config.yaml
n_layer: 10
d_model: 384
n_head: 3
n_kv_head: 3
head_dim: 128
d_mlp: 1536
vocab_size: 4096
activation: "gelu"
norm: "layernorm"
norm_place: "pre"
norm_eps: 1e-05
positions: "learned"
qk_norm: false
attn_scale: 0.0884
bias: "none"
tie_embeddings: true
parallel_block: false
extras: ["capped logits"]
init: "uniform"
init_std_qkv: 0.0201
init_std_o: 0.0201
init_std_up: 0.0201
init_std_down: 0.0101
optimizer: "adamw"
lr: 0.00118
lr_mult_qkv: 0.7
beta1: 0.9
beta2: 0.99
lr_head: 0.00858
grad_clip: 1.0
warmup_steps: 433
schedule: "wsd"
decay_fraction: 1.0
decay_shape: "linear"
final_lr_fraction: 0.0
batch_tokens: 131072
seq_len: 512
doc_mask: true
train_tokens: 507900000
steps: 3875
dataset: "wikipedia_en"
MLP neurons of a small language model. Each row is named by its layer, matrix (up: input weights) and neuron, and shows model dimensions 96-351. Each number is 128 + 24 x the weight over its row's rms, rounded and kept within 0 to 255. Numbers have three digits each.
After each neuron's rows, "fires after" lists the tokens most often just before its 100 highest values on Wikipedia text that the model never trained on; "fires on" lists the tokens most often at its 100 highest values on Wikipedia text that the model never trained on. A number after a token or word is its count.

L7.up206:114127142122160151139134156132120130110072092152118111135117105121161127098084142131118140124105149129160139127132136163146161154122111140125123157116134135134090162097131100123079144121137103123129165150150114151104092139089091133140129086131125137130153086168078126166150171113106171106140154092118134152149157097097165124112146088140126143106116173131108118156129137139135105090064162069108151109112157143101143130168129101097123089153090121154152089157158119171088136115175125111125133146124130149106119090141153110170129151132121154153135156137137134109147139101139173140083138108118122149068099174137118129158123136125142089126142149129142170128145111154121119120140104115113146160114143152114082129144121132089113108114149117116187139094167126133120147085109116
fires after: "\n" 23, "." 21, " R" 10, "s." 4
fires on: " B" 19, " M" 13, "O" 7, "M" 6, "R" 6, "en" 6

L4.up1058:128160148112163128120113143126096149107113098122098115134108122120117113163111151134095125153177090111128151123132125107105141165105115123145135150093125095162119152100100124100115141124142134104151114105167121117110133148120094123126113150129151118144155107124164123132089138114110146150106155140122095145122178132097110171105122127098181140133142138118148113143113120122126124132117113118062122131114122145149137164162089154152120093148175113122116125118184126099143103129132140113119140117100175156147114157118125129130169119195176165132100068113166095121107164102102157096116134151101118172115093160097146109112141078100151120139123126187130166089129128112150129149122146126070073120077132159090117145133105088100144075152144100093097118138165110156151106146110137
fires after: " first" 14, " g" 10, " al" 10, " d" 8, "j" 6, " third" 6
fires on: " place" 20, "e" 19, "'" 9, "ian" 7, "em" 6

L7.up335:097120143088136117133122139147109108121122135130126100121119108201148141125116109176141125116153125142140111146157125146120145147144127141139126154111106157142102131120120118199098171150135151123160121177181120071139086091101097141083169122128061148130140129153134159141159132137080170089139136135152122192109119178114113087092114115167098116147133087078133137130115153145135087158148139133168121083129088133120147147117105115111104096121144131107183145142113108140128133109141123122161161175106110149116146092140123126109133116093131102175107142153089122153132121158119118117127138108134125163130131143120105109142136120116085113156165149119112127126092083162106124129129172125147119116110160151096132150133155104153145098119171131128176110133167139143121121133148148
fires after: " ==" 30, "==" 19, "==History==" 7
fires on: "\n" 58, " that" 6, " in" 4

L6.up634:143093128124149073086151131133127111170141096125096131110126082105110095128125099142144111123157090089107149107179110143145110087134143130150128136073163150119100147146117120140127176132156102131154136110127087211162101112161115116126161124151143071113138084089136137162135112151105143104135127121139127117118163160151130127139066160103131092147174157155121145101135164107138160140127090140112191137141127141120100152137145107115137153135137114125102142113127145136128119123148103160107150139155159092122137083115134139164129112085130141167138136071146128124118150125158147120162091136089132140123106141146102149136149112133100134114156116123080126160115114124134119188122138077127168153115117153145118146136133119098094118117121115095159136135133146189130133116104132
fires after: "\n" 26, " c" 12, "c" 7, " inc" 5, " appro" 5, "or" 4
fires on: "-" 26, "it" 11, "or" 8, "x" 8, "et" 6, "ul" 6

L7.up605:090153118117176132120119122098140148123136136142160102136139149133138125121140198150148088121155128142157132134145096137129118102139138140151162153128140116149059121125135099146100133128104088075135147140115133173146130130114100126092171160151119128137162116073127119123126133129122135135132130155106125127144130141139106085090099070137141105150142111146109136138121109097134135108113157057106113117123098149070129112151124132131127132153133135127138124152108088092093090108090125082172130126126138173181124121152123109153197109139107134160172149142129143132123141149142134143152137177120164109145112187109147126093158114051130098166161136139148148109114103107123111142122138145122119096132099168144138147186080118120164097118114125147125109147115083136121136156137106
fires after: " F" 19, " B" 17, " ===" 15, "===" 11
fires on: "\n" 26, "air" 7, "/" 5, "re" 5, "d" 4, "ey" 4

L7.up716:156128136129170113132132139140098079135124108145105142162144109148138120131153152118149122156160080114106112124123105150125112125101091161162121090127162124124081143074111085150124130101114111102113145162119149107145121141128130145153133150150165112122099118129120131133092146117137121137103111132112113122150134203145107126180146159136173080120166163136139133120105129117096115126055108159108172102111160135110143146136129114056155180139116141121083100124102127174084137098164154115100128133083149082124121089117140103131116131117147130181141140102114118083118108131121136100126111137105132164122116121136103158157159105117110113106172097140133147136122122091091155134109118113173113132114122132173091113143141143116085137126155124151165098192137168120113148085105120
fires after: " C" 20, " I" 13, " c" 11, " ab" 6, " di" 5
fires on: "ag" 18, "g" 16, "ab" 9, "or" 6, "k" 6, "as" 6

L4.up1533:114168154089135074077126114121083140167176131130117140098121131143142131133142090110119113078096152120138147126124117137155114135139104143127095141135150162125137189129139087131096119172108145096139136113101145142118133111129089118120109168103109113115179163115115142116100142133098152127124144127146153126151158135126146117157128149120111143135152141129138127093141129101157151102103150101087132146106143107122115123122103126107119135149144142118121149175131115111095137114098126088105144125115148109160135114137128136117149140137120086164165138137124149123150144137153104149142084131091119118136118129129125165137149094090102112099132140180139130146132092113142172129148143144148115189166132114130162108075162129109158133078110124089117117149168154105157090114126096
fires after: "-" 13, " \"" 13, " " 11, " I" 7, "O" 7, "A" 6
fires on: "r" 22, "d" 16, "g" 13, "re" 7, "ver" 6

L6.up64:145165120119113083119126136133126097108089108109108119091126130111113118153097096117119114119116134137135135127104102147136159133142141129131162134112151136137159117128122106118136091117140139137147139111083131093122109109153124101103142094124127124116132166165114156107124098188094121147112144111153122150132136120094175136121163090126087104113129142131114115117106118162121134122078168136137093123201115154142116117131098111099126140134141139149091132123128114131164064142131108117156106136149150091166084115089156083147183117144127116150082122113138111163064059071087120145160137119100094162144122124169118110125140127135131095123111123119155099152145113144111123132142161115098158128115157133145109153134136138116121125118168133103158091130143179119136157148105117
fires after: " |" 32, " has" 5, " sh" 5, ";" 5, " ass" 4, " with" 4
fires on: " a" 21, " 1" 12, " " 11, " L" 8, "ol" 4, "a" 4

L4.up292:145128130102139144115130147124091101120125149156147104124124125147133101121156154154144135149175085136106111112124091127131100124093142129156151139108120102131082109108130129099107164097104110107125111108084148103131153155095119179143157113164108104095097095144192125134145107143104151116112147162142129171136150166128190116110139118115145144102133135121098173144121106104151085127086146124099124087119121100110146186112136120136147091160125138147158072149174111123108145119112139105144130133132144116146148080126120158150119125154134154157138130134125113129122165171171123137118097116136107162122101117114118120153124132103081132124176129149153106098136114100150097129163137123174139174121163159144082149128117083139126134136145105112110096157136102129150100092103117
fires after: " In" 18, " to" 11, " d" 8, " in" 7, " s" 6
fires on: "ed" 19, " d" 12, " to" 12, "t" 7, " of" 6, "f" 6

L4.up484:114129125098121149071132159111088129129114081114103121155105095163137075058127141113112116122134128139115132165136154122116135132070118100100136165163068129121131130101138123128152129113102134090128146163149109153156100134123112110139148149142089131122154086150127136132158115094113142073120150105161135163122142166144134113100144165140109165167099185140146132082111143119095145130122127122090149117091109156096132115141137132118145093101117119143145123102122094071137171085166095149152123064143125174165141102102166153163113125130109111120134095162131134167141104115107133126139137111097111168101123152156071172144133123163139125137122146145131123156183103154174153139136138149150114158089133130143111130105132146106137143154118077102163142182129139137138094105124133
fires after: " 193" 19, " 196" 9, " 194" 9, " 191" 7, " 195" 5, " 192" 5
fires on: "0" 20, "1" 12, "9" 9, "5" 8, "2" 6

L6.up1037:089139121140119120140077108132122115147110139151157108137126122130139110108115120113163082102094136117124144137139134143082123114125173134133117121121153121107122170128130128104119119146154096151118118132098141111140131136130109116112106159107124123097145140131136156152153130136151123124116133141138101121135151130145129202142087155123171140121127139123145159138138165110117122075102144134105120133098129152146103150131122131121140147122150119098144058110124125141091133132129109154106160103159135120125129141152118117156138148156135138089181087108090098124089127142126123123127167156111170099078089135162152108166130123144118128160098066143147100139159134105146123173127102149153155178129125146137126122149149132102150103109173105106142126088112143151128115131156124
fires after: "\n" 28, " medal" 23, ";" 5, " bas" 5, " was" 4
fires on: "\n" 30, " –" 23, "|" 6, "eball" 4

L6.up1108:142127121116177123088088121133154161142122113115142076135137101141142068101140137134122102155121140112124124095116142141101101104120104114100107094162115157145063149107140114108156169141117115119144135138179137151166062125122085116105177122144079108093102141097083148107172117163132122139166084111141093113128147140137168131137122090103121097101154099123150145138129118142122132135114139109161111149178097105090117180142146124119130137139143102143124161153139125107087101107145112116123099120116140094149093133132099086126111114060134125115129090148134175149129110076100059145103116166109137111105133103152157140160129130120099080135124110135106131132140117164164145169090125126150120139089176109114134178121129151114128106099177144104140128131128116165111100114169118
fires after: "===" 17, " ===" 15, " World" 6, " over" 4, "s===" 4, " ==" 4
fires on: "\n" 42, " ===" 19, " War" 8, "-" 7, " s" 6